python train.py --num_hidden_layers=8 --hidden_size=192 --num_attention_heads=3 --num_key_value_heads=3 --head_dim=64 --intermediate_size=768 --vocab_size=2048 --hidden_act="gelu" --norm="layernorm" --norm_place="pre" --norm_eps=1e-06 --positions="learned" --qk_norm=false --attn_scale=0.125 --bias="none" --tie_word_embeddings=true --parallel_block=false --init="normal" --init_std_qkv=0.0245 --init_std_o=0.0245 --init_std_up=0.0245 --init_std_down=0.0245 --optimizer="muon_variant" --learning_rate=0.0076 --lr_mult_down=1.5 --beta1=0.93 --lr_head=0.00375 --max_grad_norm=0.5 --warmup_steps=200 --schedule="wsd" --decay_fraction=0.611 --decay_shape="square" --final_lr_fraction=0.05 --batch_tokens=[16384, 32768] --max_seq_len=1024 --doc_mask=true --train_tokens=260700000 --max_steps=11298 --dataset="wikipedia_en"
MLP neurons of a small language model. Each row is named by its layer, matrix (up: input weights) and neuron, and shows model dimensions 0-127. Each number is 50 + 10 x the weight over its row's rms, rounded and kept within 0 to 99.
After each neuron's rows, "fires on" lists the tokens most often at its 100 highest values on Wikipedia text that the model never trained on.

L4.up260:49 51 64 48 51 60 54 46 76 33 48 36 61 38 63 46 41 45 48 57 53 40 54 43 45 21 55 60 47 70 55 62 58 47 43 45 51 33 37 48 49 32 48 35 44 73 53 36 48 44 49 57 57 52 62 66 61 59 39 31 39 42 60 43 39 54 48 44 36 50 49 41 55 70 61 56 59 68 70 63 51 75 49 45 32 39 54 57 57 48 59 53 64 34 50 46 62 47 49 46 46 45 74 40 44 57 44 38 52 46 54 45 55 47 30 57 63 47 42 39 61 42 53 52 46 62 73 40
fires on: " met", " ", " di", " Bu", " O", " new"

L4.up413:55 55 55 50 20 34 42 39 53 61 57 56 57 60 70 51 45 46 61 43 66 55 39 41 50 30 65 41 60 43 58 63 45 52 37 57 56 56 36 38 51 31 40 44 50 56 66 52 54 44 52 59 56 37 56 48 63 58 51 52 56 33 38 54 53 44 62 62 46 58 48 34 47 68 37 60 40 49 60 58 45 54 64 72 37 37 53 41 43 57 47 45 65 51 37 46 29 43 35 52 52 55 39 57 52 48 48 44 51 44 24 42 48 55 61 71 43 57 69 38 43 52 62 46 49 39 59 64
fires on: "ur", "ent", "ter", "ri", "mb", "ci"

L4.up695:40 61 47 53 66 38 58 58 63 41 58 37 52 51 50 52 51 56 53 43 34 45 52 59 49 47 44 34 48 54 42 39 44 51 47 62 60 58 54 50 63 53 43 56 36 48 59 44 56 70 54 56 51 63 38 36 60 47 46 42 55 47 52 46 40 39 53 43 57 33 36 41 55 52 66 34 47 43 47 35 59 45 56 65 46 56 41 63 60 52 48 51 59 45 39 22 44 52 83 30 43 42 42 54 44 47 32 46 60 48 44 57 50 42 18 49 51 42 38 29 58 61 28 33 47 69 57 50
fires on: "e", " Du", "ve", "'", " Go"

L4.up76:49 68 45 59 57 47 34 34 35 53 44 61 54 50 50 57 55 40 48 43 35 44 57 56 52 60 55 48 49 52 41 56 49 62 43 17 49 66 55 47 35 48 28 65 47 35 47 52 47 51 55 64 56 48 38 38 48 49 50 47 59 47 56 57 58 45 62 53 33 55 35 49 44 58 31 54 47 48 47 54 27 55 46 68 46 26 49 53 62 53 44 60 52 59 43 56 47 65 50 62 49 35 43 59 37 43 47 58 56 56 66 57 44 51 51 49 54 61 39 33 61 58 60 43 39 38 48 57
fires on: "n", "g", "r"

L4.up606:48 50 42 55 55 50 66 58 58 34 45 33 54 27 67 47 42 32 41 36 54 66 39 46 59 59 33 60 50 62 55 51 49 62 37 43 51 62 49 56 42 61 40 44 35 46 49 37 44 58 57 46 43 81 51 44 72 57 47 46 44 44 41 36 54 56 57 56 44 58 46 54 48 60 47 46 56 54 36 33 54 54 63 55 37 51 30 54 57 43 48 46 51 39 48 55 52 56 45 68 45 56 43 38 49 70 48 52 47 58 56 41 56 54 46 46 47 31 48 38 66 32 72 51 73 37 60 45
fires on: "th", " ch", "ing", "y", "n", "age"

L4.up748:36 55 64 39 62 38 48 45 47 45 53 46 68 55 34 54 40 62 46 45 43 39 64 33 47 48 63 53 39 62 57 53 46 55 32 53 46 41 49 50 69 63 29 53 43 43 56 42 52 65 52 41 31 42 52 44 44 35 54 45 43 43 54 48 63 64 47 64 55 48 54 58 61 39 27 71 50 65 51 43 37 41 60 46 58 67 43 51 40 68 44 61 51 50 44 41 40 56 59 61 44 41 49 55 61 75 40 60 61 50 46 46 57 66 56 60 60 59 40 47 60 31 42 57 43 58 48 43
fires on: " to", " in", " and", " from", " for"

L4.up194:41 65 38 70 56 66 35 65 40 56 48 47 41 38 57 40 59 47 49 53 54 48 62 56 60 52 47 55 59 56 56 23 34 55 34 45 40 50 45 40 48 48 47 63 41 59 42 58 61 54 55 45 52 22 55 37 46 39 61 47 73 51 54 39 73 55 39 48 54 59 40 31 63 57 43 59 45 53 54 50 47 67 42 64 55 36 46 60 33 63 40 56 47 51 50 50 45 48 27 69 53 32 61 48 58 69 60 48 42 52 47 59 48 65 47 36 47 34 49 61 56 54 33 50 68 43 51 48
fires on: "g", "o", "bor", "it", "z", "c"

L4.up288:58 38 66 37 61 52 61 61 62 65 44 49 55 44 57 59 37 57 45 36 53 57 48 52 40 40 50 50 47 39 56 62 20 57 49 39 43 42 47 57 42 63 51 41 60 64 47 53 55 58 59 24 42 42 63 49 50 45 54 37 36 47 52 54 53 51 42 59 41 44 51 59 60 45 52 59 58 55 57 26 52 47 61 60 44 65 59 56 46 48 47 54 51 62 39 52 41 64 31 59 37 67 48 35 54 60 37 50 43 41 48 50 53 43 37 37 46 39 28 60 69 45 57 46 34 46 64 36
fires on: "W", "e", "ra", " Bro", "A", "tra"

L4.up505:51 38 51 62 49 46 52 55 79 62 46 66 41 51 37 45 40 48 41 51 60 53 71 40 49 51 32 47 42 62 42 55 43 56 51 56 40 38 38 65 54 46 53 32 42 49 51 39 53 56 62 54 57 55 29 61 57 39 60 42 47 49 40 38 46 50 44 58 58 43 50 36 51 56 37 56 47 44 33 51 55 43 49 46 38 49 44 58 68 63 39 68 40 65 34 50 55 53 38 50 69 58 57 45 44 50 58 58 55 56 40 55 44 60 54 39 58 37 37 42 77 46 43 41 53 55 53 50
fires on: " |", ":"

L4.up448:40 50 47 44 47 46 39 40 55 46 45 32 51 30 62 41 43 41 53 51 56 44 49 47 47 58 34 31 57 56 60 58 48 47 47 59 47 59 35 62 15 56 71 51 57 41 61 43 55 38 54 74 42 58 54 47 53 51 56 58 61 50 34 60 75 49 41 63 50 56 51 42 39 51 55 51 62 42 55 43 61 61 40 57 38 58 50 62 24 45 58 47 67 42 53 42 49 45 49 52 69 55 51 49 71 59 43 50 56 36 48 67 49 52 64 59 34 45 50 48 67 40 68 66 56 58 64 59
fires on: "ic", "per", " |", "lic", "n", "le"

L4.up587:56 56 48 57 67 58 67 55 35 58 49 41 46 47 59 49 41 59 62 50 46 50 42 53 57 65 27 52 57 55 30 57 55 48 57 62 32 52 39 45 57 49 46 43 49 68 44 69 52 57 51 53 65 67 52 36 60 39 44 50 53 35 51 54 41 30 63 48 54 44 44 42 45 49 54 56 62 38 59 43 52 41 43 57 48 62 65 39 44 50 54 56 56 43 42 45 51 45 61 58 84 27 54 46 50 44 37 42 69 42 50 25 55 50 72 30 37 62 51 28 55 44 54 52 65 54 53 45
fires on: "ed", "ing", "th", "-", "h"

L4.up597:54 54 32 67 48 50 40 60 45 58 58 56 49 47 47 45 49 39 51 49 46 45 42 46 39 67 47 54 33 51 47 58 37 60 37 56 61 48 53 49 42 42 71 61 46 39 60 59 18 75 63 71 59 38 46 54 72 37 40 36 51 56 42 47 47 64 55 53 52 46 52 41 62 23 37 37 40 53 48 52 44 45 60 54 39 57 62 42 51 50 60 51 49 47 29 60 53 36 61 60 55 37 45 53 56 49 64 66 56 50 38 54 51 58 55 52 31 51 28 48 44 26 47 46 46 41 46 44
fires on: " |", "en", "un", "n"

L4.up761:59 54 52 45 44 27 64 40 49 63 47 23 61 43 33 53 33 36 74 70 45 57 29 63 64 49 47 41 54 50 53 56 71 69 56 47 43 49 64 60 30 31 39 44 52 49 39 54 48 64 56 59 52 55 50 49 55 43 66 65 58 58 40 49 49 45 53 48 53 54 49 47 57 43 41 36 42 32 59 38 60 63 41 54 38 62 47 60 43 32 47 41 51 55 65 53 45 44 50 60 39 58 45 53 40 60 62 55 60 55 51 55 56 60 43 46 54 54 42 51 62 50 49 49 62 45 55 64
fires on: " was", " is", " appear", " continu", "mit", " remain"

L4.up115:57 46 49 54 33 53 48 61 65 58 38 50 39 53 34 66 43 59 66 60 55 49 56 57 45 39 74 60 35 44 40 42 52 46 36 60 64 48 51 51 49 52 52 57 45 53 44 55 47 40 54 33 58 43 46 55 47 33 69 57 79 45 43 28 62 51 46 41 55 52 57 47 47 39 74 48 36 59 53 53 53 63 37 53 50 44 40 39 66 48 46 68 68 48 28 54 34 26 45 56 47 49 48 69 44 49 58 47 59 43 59 55 51 50 62 45 45 45 43 54 40 53 42 52 50 40 39 61
fires on: "go", "er", "ed", "lo", "g"

L4.up562:36 57 42 64 32 52 35 53 41 46 40 41 48 53 55 42 60 56 49 70 46 58 69 47 37 42 52 31 42 47 56 33 38 70 56 61 49 65 64 58 29 66 39 41 40 45 57 64 59 48 40 49 65 51 35 69 50 41 44 58 49 53 47 51 48 64 52 49 62 53 62 45 34 32 63 57 46 56 53 45 48 43 59 46 60 57 57 38 41 60 50 53 53 57 38 53 41 45 38 59 38 59 50 39 51 57 45 60 60 50 42 40 46 44 43 51 51 55 40 63 52 41 52 59 46 58 43 44
fires on: " |", "\n", ",", ")", " and"

L4.up470:33 61 55 52 48 63 19 51 45 38 48 42 60 52 50 47 66 74 46 44 64 46 47 47 39 50 54 63 64 37 40 45 52 58 45 52 38 56 63 43 38 50 62 64 49 46 49 43 39 49 26 63 61 45 48 69 51 70 48 37 54 56 48 62 48 50 44 61 57 51 48 66 63 61 62 53 42 45 38 32 48 37 55 47 54 38 43 41 55 46 50 45 47 45 44 68 67 63 43 55 37 72 51 49 48 60 57 43 49 54 65 49 40 28 34 35 46 46 55 50 53 36 48 59 42 56 35 42
fires on: "s", "as", "ten", "l", "os", "ron"

L4.up618:53 44 40 53 55 62 51 58 36 71 71 37 59 54 42 53 44 47 39 38 46 44 50 71 21 63 60 30 49 48 61 53 39 33 48 65 33 54 36 60 48 41 42 52 71 39 51 75 39 39 43 51 48 42 50 58 54 59 39 43 64 52 52 49 46 52 56 77 41 56 46 41 44 39 58 51 46 51 54 37 60 45 53 56 47 56 47 58 26 42 54 48 45 41 52 54 45 48 52 68 61 47 52 52 70 48 38 38 43 54 40 71 50 47 44 49 48 72 46 54 43 39 60 60 45 67 65 42
fires on: "in", "il", "u", "i", "ic", "hi"

L4.up478:60 55 44 47 57 35 67 37 37 60 59 55 41 44 54 50 37 46 29 59 47 48 42 64 53 52 44 61 53 53 33 56 57 49 36 58 45 69 46 50 42 43 68 62 55 46 46 66 44 55 40 52 52 41 64 48 50 52 65 52 51 47 49 24 43 33 46 59 51 70 22 46 42 34 49 36 42 55 56 57 48 46 64 34 56 70 62 49 47 57 61 48 48 38 53 27 62 48 48 50 51 51 40 42 45 48 65 38 46 45 33 62 49 56 19 48 38 59 33 46 52 56 68 45 52 40 53 51
fires on: " of", " from", "ru", "born"

L4.up46:41 63 66 55 37 25 57 46 57 55 59 44 54 33 47 42 28 49 51 47 45 32 46 61 47 48 53 37 54 49 64 50 46 45 30 57 41 48 56 40 40 42 55 50 65 69 54 49 33 55 47 60 44 76 64 54 46 53 65 56 64 34 50 63 59 45 34 43 68 55 36 73 48 70 69 43 39 48 40 36 41 54 39 56 63 55 50 52 51 49 54 52 52 38 46 61 54 30 45 62 63 51 46 49 57 53 51 58 43 33 38 52 29 48 56 55 62 59 57 43 34 50 61 53 52 49 85 50
fires on: "mb", "y", "w", "e", "ing"

L4.up542:52 52 26 65 47 59 59 66 33 54 68 64 68 40 48 24 49 29 61 32 59 65 36 34 42 46 47 66 46 40 55 54 38 58 25 47 53 54 40 44 63 47 36 60 52 46 59 59 35 68 51 51 58 56 59 72 41 38 51 58 43 37 46 51 57 56 29 48 45 58 52 41 51 44 80 44 58 64 44 50 56 49 62 48 40 46 26 46 47 43 64 46 54 46 60 55 45 66 42 49 51 44 54 41 65 45 54 52 69 37 44 55 41 49 59 46 47 56 49 65 56 48 49 38 53 40 47 52
fires on: "b", "ow", "ib", " Bar", "bu", "ab"

L4.up626:33 54 44 61 50 44 54 63 45 42 46 61 56 59 39 51 50 52 44 45 43 36 38 59 42 49 63 44 45 63 49 56 42 49 59 38 47 50 53 64 47 52 50 44 45 46 50 36 53 39 24 59 47 48 53 51 44 52 64 59 66 54 42 30 60 45 60 55 56 34 51 56 47 65 55 41 53 39 62 55 28 57 35 68 62 52 45 50 59 56 29 61 48 31 55 67 37 59 50 62 43 40 51 49 54 54 41 42 40 41 46 63 50 61 36 64 55 41 36 51 47 51 44 46 54 57 65 28
fires on: "n", "w", "ill", "ne", "et", "ard"

L4.up6:40 55 43 59 55 56 55 38 64 61 65 52 56 51 52 44 42 57 64 37 45 50 49 55 46 56 62 31 61 49 45 50 56 41 62 45 49 53 46 55 47 48 61 43 58 71 54 47 44 55 47 53 52 62 53 48 23 38 55 61 30 57 51 48 50 30 54 55 65 46 65 43 42 50 52 43 42 60 38 55 45 65 58 64 53 52 46 43 29 47 51 50 44 42 51 52 49 41 54 59 83 56 58 57 43 39 51 57 34 46 50 64 17 38 39 67 42 35 49 69 64 43 50 32 33 54 52 56
fires on: "g", "ow", "ra", "ub", "ug"

L4.up256:63 40 26 50 49 48 44 43 56 57 33 38 48 64 52 45 46 38 65 67 42 72 40 42 44 47 54 61 37 51 63 49 51 38 53 39 44 52 57 54 55 48 48 48 56 50 42 44 73 50 55 58 51 51 63 63 58 59 68 47 54 62 52 42 62 51 50 45 32 56 45 39 47 28 46 50 43 51 63 35 52 46 47 60 53 61 59 37 55 44 47 30 39 46 62 59 28 61 40 37 60 47 46 42 57 69 65 48 46 45 61 36 39 36 57 44 58 49 38 50 57 38 44 56 51 58 56 57
fires on: "ing", "ant", "mit", "s", " |", "ite"

L4.up307:52 64 51 57 35 76 65 61 35 38 45 55 39 47 45 59 53 47 55 38 45 59 58 44 63 43 53 54 31 51 42 42 42 45 71 56 41 61 53 47 45 30 33 48 47 58 36 50 49 55 35 48 46 53 54 44 43 37 62 44 49 51 43 54 53 49 46 53 45 47 54 38 76 65 54 48 49 76 53 36 40 72 44 57 43 40 38 48 57 52 37 47 63 49 52 48 52 64 71 38 53 35 33 51 45 43 53 46 66 44 71 59 44 65 48 43 45 47 41 46 59 39 50 51 44 53 56 49
fires on: "il", "er", "or", "ö", "ed"

L4.up141:57 50 51 55 60 64 72 37 60 58 62 45 65 47 40 55 48 67 47 36 53 39 56 72 39 48 47 35 54 63 48 23 48 45 57 30 31 58 35 51 48 33 60 43 46 63 48 50 50 50 50 68 65 25 59 53 44 60 47 40 53 46 48 52 49 49 33 57 39 50 50 70 35 45 44 56 34 50 62 69 39 50 47 56 68 60 38 38 52 42 65 54 59 71 50 41 57 65 50 51 54 54 50 46 59 51 43 55 51 38 39 52 31 45 39 54 58 47 48 54 44 38 60 40 64 50 52 36
fires on: "u", "iv", "i", "ut", "if", "z"

L4.up637:65 39 69 42 38 35 45 52 61 54 55 58 49 39 46 42 49 47 33 36 51 22 72 55 67 45 33 57 44 57 53 35 45 48 54 57 40 28 39 57 61 47 55 48 56 55 50 37 52 55 49 37 64 47 38 58 42 50 60 41 48 47 37 65 73 58 57 61 44 49 56 59 49 39 58 48 41 54 44 66 42 46 49 42 54 49 47 43 42 51 53 55 63 43 52 45 68 42 62 52 57 50 48 59 48 58 50 61 40 49 48 52 56 48 54 72 45 43 43 60 50 46 56 41 70 62 62 63
fires on: ":", " in", " of", " |", " with"

L4.up736:50 49 40 66 44 42 54 45 53 39 51 60 54 31 59 49 44 35 44 42 46 55 46 68 42 51 53 54 36 51 50 52 44 47 36 62 61 55 71 46 48 39 45 52 52 45 49 43 47 64 42 54 50 36 54 54 50 58 47 57 56 60 49 51 65 59 59 43 24 58 63 50 57 32 63 35 52 47 60 53 64 74 46 59 52 51 53 54 27 52 52 59 49 38 46 50 54 42 49 49 45 61 40 41 48 68 62 42 58 33 34 62 41 37 66 61 42 49 51 48 62 51 55 44 69 44 52 48
fires on: "ough", "b", "ab", "ut", "ow"

L4.up725:53 51 38 46 32 69 53 74 47 73 57 38 51 50 50 42 30 42 47 65 41 53 44 46 72 45 49 58 28 67 50 69 36 55 46 62 47 41 65 38 54 43 42 48 53 36 67 62 49 65 48 47 45 39 55 41 46 49 46 31 50 31 51 50 48 29 45 47 47 44 54 58 42 59 49 62 34 51 62 49 34 59 48 40 42 46 35 67 46 61 33 50 59 53 41 54 44 58 46 48 61 49 57 42 35 58 55 34 53 58 51 58 64 49 54 48 42 72 53 50 45 49 43 71 50 44 59 55
fires on: " P", " p", "man", "p"

L4.up722:49 51 43 61 61 35 24 52 40 70 45 49 44 66 55 56 49 61 51 60 40 44 45 48 47 48 47 41 55 42 40 54 54 37 57 65 74 58 49 23 46 38 44 43 39 59 57 61 43 57 53 54 56 44 58 55 48 39 39 54 45 55 65 40 64 57 49 30 46 49 55 29 52 57 44 46 52 56 42 54 58 55 40 63 54 52 54 58 48 26 28 56 58 55 60 66 57 53 27 61 55 63 58 50 30 58 49 63 50 58 59 54 42 50 59 60 56 36 46 61 58 47 44 45 44 42 71 52
fires on: "vi", "ad", "e", "us", "g", "ja"

L4.up357:49 48 31 48 49 61 42 29 60 68 44 45 51 41 46 45 44 58 45 47 40 49 51 60 48 60 48 54 28 63 66 45 38 52 64 38 47 58 55 45 39 41 39 41 32 39 43 44 38 53 52 70 46 46 41 44 45 54 40 54 78 48 44 51 41 48 45 36 66 35 60 57 51 46 45 55 39 50 54 51 44 38 49 68 65 66 61 50 37 50 38 51 47 60 39 54 49 49 73 52 61 42 40 57 53 47 46 51 49 34 59 43 43 55 65 44 69 62 48 47 45 45 53 55 70 51 49 47
fires on: "ad", "an", "il", "ant", "ill", "in"

L4.up508:48 50 66 39 53 66 58 45 40 44 63 55 59 54 52 52 42 62 62 57 46 54 39 36 28 42 62 59 44 65 47 46 60 58 61 42 58 51 69 51 38 36 48 37 61 31 51 50 58 51 44 53 83 39 39 36 73 61 39 45 41 47 41 69 45 53 57 51 55 54 45 67 46 54 42 61 45 39 59 60 72 43 48 54 42 29 46 50 52 55 36 56 53 53 43 58 51 59 31 41 72 47 49 49 48 48 52 57 35 26 72 46 40 53 55 36 54 63 49 53 35 44 49 51 48 58 51 54
fires on: "ur", "s", "ter", "on"

L4.up471:37 52 51 45 60 73 51 32 57 72 63 54 62 30 51 48 47 54 47 41 49 40 46 46 59 54 38 36 49 50 55 42 35 55 47 59 48 40 55 47 77 52 43 46 56 55 37 41 67 48 51 31 47 51 57 49 61 44 53 71 51 51 46 36 58 48 41 56 51 54 73 66 71 50 61 53 58 49 54 52 28 52 53 59 43 49 45 43 56 44 60 55 36 54 37 44 59 53 52 45 64 71 47 53 66 30 39 36 48 35 54 41 38 60 48 42 48 62 63 53 49 50 56 49 29 56 49 72
fires on: " re", " \"", "ra"

L4.up99:45 37 46 59 53 65 44 60 34 60 65 56 60 41 48 32 51 54 45 62 58 41 46 62 30 47 69 65 40 56 47 52 62 57 50 46 49 45 36 40 69 25 52 65 51 64 31 40 62 51 42 42 64 59 53 46 53 44 33 52 46 52 54 44 59 35 63 44 51 58 63 47 37 38 52 57 45 37 60 51 57 39 38 39 36 58 67 43 60 47 46 44 68 47 39 60 57 21 70 40 46 51 47 52 39 48 51 60 54 49 60 46 54 74 48 52 34 41 54 52 52 52 51 60 49 59 49 64
fires on: "ar", "in", "on", "ver", "and", "ur"

L4.up545:42 47 52 42 50 58 43 48 36 49 61 60 47 47 58 52 42 42 33 30 61 49 52 63 30 50 67 54 43 56 61 65 57 46 44 46 64 31 54 64 62 37 54 35 19 36 57 42 38 37 37 61 47 50 44 34 50 49 60 37 58 64 56 44 57 49 59 62 51 53 47 48 47 47 47 46 39 41 53 55 36 38 66 67 55 41 71 52 50 43 56 47 60 48 41 48 59 46 52 49 40 39 61 59 61 64 58 75 51 48 56 40 63 60 48 52 60 49 42 47 49 61 46 47 44 43 42 44
fires on: "et", " and", "art", "ot", " of", "at"

L4.up749:55 40 42 71 49 43 31 61 67 52 67 51 53 41 63 35 45 49 80 40 51 60 49 59 65 52 24 55 67 39 57 56 59 58 49 54 53 44 58 54 46 50 43 50 49 46 36 45 76 42 51 12 57 53 58 47 49 37 56 40 50 36 61 45 51 47 51 39 62 44 51 60 48 51 45 56 56 43 37 41 53 34 39 51 51 61 51 46 48 52 63 40 50 41 58 44 49 40 49 48 41 67 63 58 59 43 58 54 55 47 39 47 54 43 62 68 60 47 50 30 42 58 52 59 42 62 62 62
fires on: "re", "or", "le", " ", "leg", "man"

L4.up406:51 56 45 63 52 42 42 33 67 51 59 59 36 40 61 49 50 50 22 47 52 48 62 47 55 51 44 56 40 56 56 42 52 53 40 65 40 34 57 57 36 49 53 82 57 47 44 63 50 47 54 51 48 41 57 45 41 44 54 42 65 52 43 65 45 53 56 43 33 49 64 48 49 41 48 45 54 60 54 51 54 60 38 56 43 59 74 37 51 49 47 63 81 54 45 61 35 40 33 54 65 42 51 42 61 72 42 51 59 33 40 44 44 40 47 60 70 58 43 43 53 63 50 66 73 56 55 52
fires on: " of", " d", " ", " early", " open", " f"

L4.up236:39 50 61 53 30 41 48 45 46 53 26 52 54 51 47 42 39 52 26 59 37 57 67 46 47 33 71 44 63 72 61 52 53 37 53 46 35 70 56 55 64 36 49 51 56 71 42 53 55 43 39 58 59 21 44 44 53 49 50 49 56 57 35 44 51 52 44 36 54 52 37 49 48 55 64 52 43 62 61 41 49 53 40 57 53 52 66 53 51 43 38 42 54 32 45 43 40 46 51 57 48 44 45 57 40 54 45 56 42 44 52 54 54 49 44 74 40 31 43 38 50 51 51 50 40 62 48 60
fires on: "y", " and", "ent", "ri", "hi"

L4.up162:55 47 54 62 38 47 45 69 34 50 34 54 58 59 45 66 47 56 41 51 53 38 40 44 45 53 40 66 52 46 60 49 58 25 52 69 47 54 56 58 48 51 70 50 62 56 49 56 40 50 47 55 31 55 57 47 40 56 35 50 47 56 55 47 45 44 52 47 60 63 26 58 59 52 54 52 54 40 57 51 58 58 34 72 61 51 59 43 33 55 45 70 70 49 37 37 35 45 64 48 47 41 43 67 52 62 41 59 41 53 44 55 43 41 33 44 44 36 61 54 43 51 57 42 55 61 43 55
fires on: "te", "ro", "ve", "e", "l"

L4.up750:62 56 25 51 42 54 54 72 33 55 38 59 68 75 41 41 55 51 56 58 48 67 50 45 77 39 59 57 52 50 53 46 53 53 41 56 48 43 49 46 46 43 63 45 44 49 46 39 53 40 36 44 37 52 44 49 52 56 51 50 53 42 53 37 41 58 42 57 49 67 68 61 71 41 60 67 62 42 75 31 52 55 55 46 46 48 41 40 56 37 45 46 59 47 45 68 44 26 67 36 39 49 49 45 49 51 41 64 45 52 67 33 57 40 30 55 34 55 49 32 60 39 60 39 50 50 34 35
fires on: "or", "k", "er", "ar", "ro"

L4.up455:53 54 45 46 59 57 51 49 61 43 43 34 49 38 36 40 47 52 68 54 39 53 52 46 64 35 25 72 49 54 35 45 76 58 47 43 25 32 31 45 61 52 46 45 70 37 42 33 56 45 61 34 48 30 54 57 35 50 44 41 49 44 54 43 56 59 53 47 54 49 37 40 49 68 55 45 59 55 37 53 53 51 43 50 42 61 44 53 61 53 54 57 47 46 36 50 44 56 63 77 39 57 53 61 52 61 72 66 68 42 48 68 52 55 54 51 63 52 52 42 41 49 36 31 60 53 47 70
fires on: " to", "re", " from", "le", "ach", " |"

L4.up622:39 44 51 47 62 55 46 36 70 51 85 45 47 52 37 49 35 52 59 54 72 31 48 58 47 46 48 39 51 38 50 58 64 39 52 68 53 56 53 54 36 56 34 60 55 41 62 47 43 48 34 64 58 40 47 35 67 33 46 53 51 40 54 57 37 34 28 56 51 41 57 45 47 44 35 55 47 47 45 52 61 54 65 43 45 41 50 52 35 60 47 45 56 55 60 53 41 42 59 50 42 57 79 67 53 65 39 49 43 46 50 59 38 61 56 31 55 45 55 31 54 37 63 34 55 47 51 47
fires on: "ic", "lic", "ub", "ec", "if"

L4.up719:46 56 55 56 56 57 56 43 49 55 66 54 59 60 54 55 29 27 46 72 47 62 39 54 50 40 47 57 48 50 49 58 50 55 56 51 33 49 51 63 51 47 41 46 54 49 48 62 23 54 46 50 52 52 48 46 67 44 56 31 54 33 55 35 52 50 52 34 41 64 45 38 54 45 68 44 49 60 52 52 51 55 44 51 61 37 42 55 75 48 45 51 40 50 49 53 41 34 65 66 79 48 51 55 44 69 52 66 55 47 48 51 48 49 41 55 54 39 39 46 42 55 36 78 66 43 43 48
fires on: "p", " p", " P", "me", "ur"

L4.up335:60 47 54 72 55 51 60 51 57 63 38 49 53 66 48 53 51 46 60 41 47 62 47 45 52 84 56 57 54 41 51 62 50 33 54 52 50 51 48 38 55 42 52 55 57 69 40 39 59 48 56 54 54 55 45 43 53 73 57 57 52 34 66 57 48 42 63 42 52 52 60 30 36 44 59 55 37 41 48 57 53 43 57 29 42 48 52 57 32 46 40 46 43 44 48 47 34 42 41 45 53 39 42 54 52 51 45 57 43 43 53 42 56 46 54 53 56 56 44 69 40 33 63 39 59 75 50 68
fires on: "ing", "ed", "=", "See"

L4.up472:40 62 45 60 48 48 52 44 53 64 39 45 70 68 71 42 58 43 61 52 48 75 51 38 39 54 56 44 36 48 51 48 49 49 60 49 57 33 39 49 58 42 37 58 49 34 43 52 55 53 38 65 45 49 42 51 44 65 44 52 56 44 79 68 59 53 52 43 54 36 54 43 36 42 44 36 54 62 53 43 38 56 54 68 52 37 45 37 38 59 34 36 70 52 66 56 44 55 58 59 49 42 51 48 50 55 42 48 43 35 25 41 43 48 61 47 72 36 53 57 61 52 52 53 53 51 59 54
fires on: "al", "ing", "ary", "il", "ally", "ant"

L4.up90:60 52 53 54 58 45 50 35 52 46 46 46 58 63 55 37 35 44 64 48 32 50 40 41 48 57 30 47 46 38 64 67 47 50 49 55 49 46 53 49 43 55 51 82 36 52 52 44 38 48 58 36 64 59 36 38 34 37 60 39 51 54 56 56 46 49 45 68 33 54 67 75 57 49 51 41 35 39 64 72 38 43 60 22 49 58 61 41 42 58 56 47 56 51 54 60 54 54 52 53 35 56 46 42 69 46 57 47 41 47 69 54 51 41 50 28 54 64 60 54 54 32 49 69 43 55 53 46
fires on: "pen", "fer", "ol", "act", "ct", "um"

L4.up15:50 45 42 48 41 51 42 44 36 51 46 44 50 59 44 20 52 57 60 46 46 60 61 32 49 57 46 45 59 31 57 45 43 45 45 69 50 39 52 57 46 45 44 65 46 33 63 49 51 62 51 48 59 35 35 51 53 39 48 35 59 39 48 50 39 36 56 34 55 43 50 47 43 60 55 46 51 45 52 56 67 52 51 62 51 49 47 66 34 48 37 46 59 53 71 50 60 46 54 76 51 52 64 53 45 54 32 68 59 57 53 31 72 53 52 44 52 50 63 68 33 55 59 51 33 49 48 47
fires on: ",", ")", "\n", "y", " States"

L4.up253:46 38 51 54 40 38 54 49 54 42 42 56 67 32 50 44 42 46 44 55 69 59 44 53 64 44 33 42 50 32 48 49 55 43 74 52 48 42 55 51 37 52 36 36 53 55 47 50 50 69 54 57 43 51 62 42 40 46 49 32 51 38 45 54 63 55 27 44 48 36 50 55 52 34 69 63 47 54 55 43 48 43 44 56 49 66 45 58 49 48 58 52 38 41 55 48 48 46 44 64 72 45 39 46 48 70 54 38 52 39 47 60 48 45 36 48 44 46 42 50 43 41 60 47 72 59 60 60
fires on: " ch", "lic", "w", "ing", " win"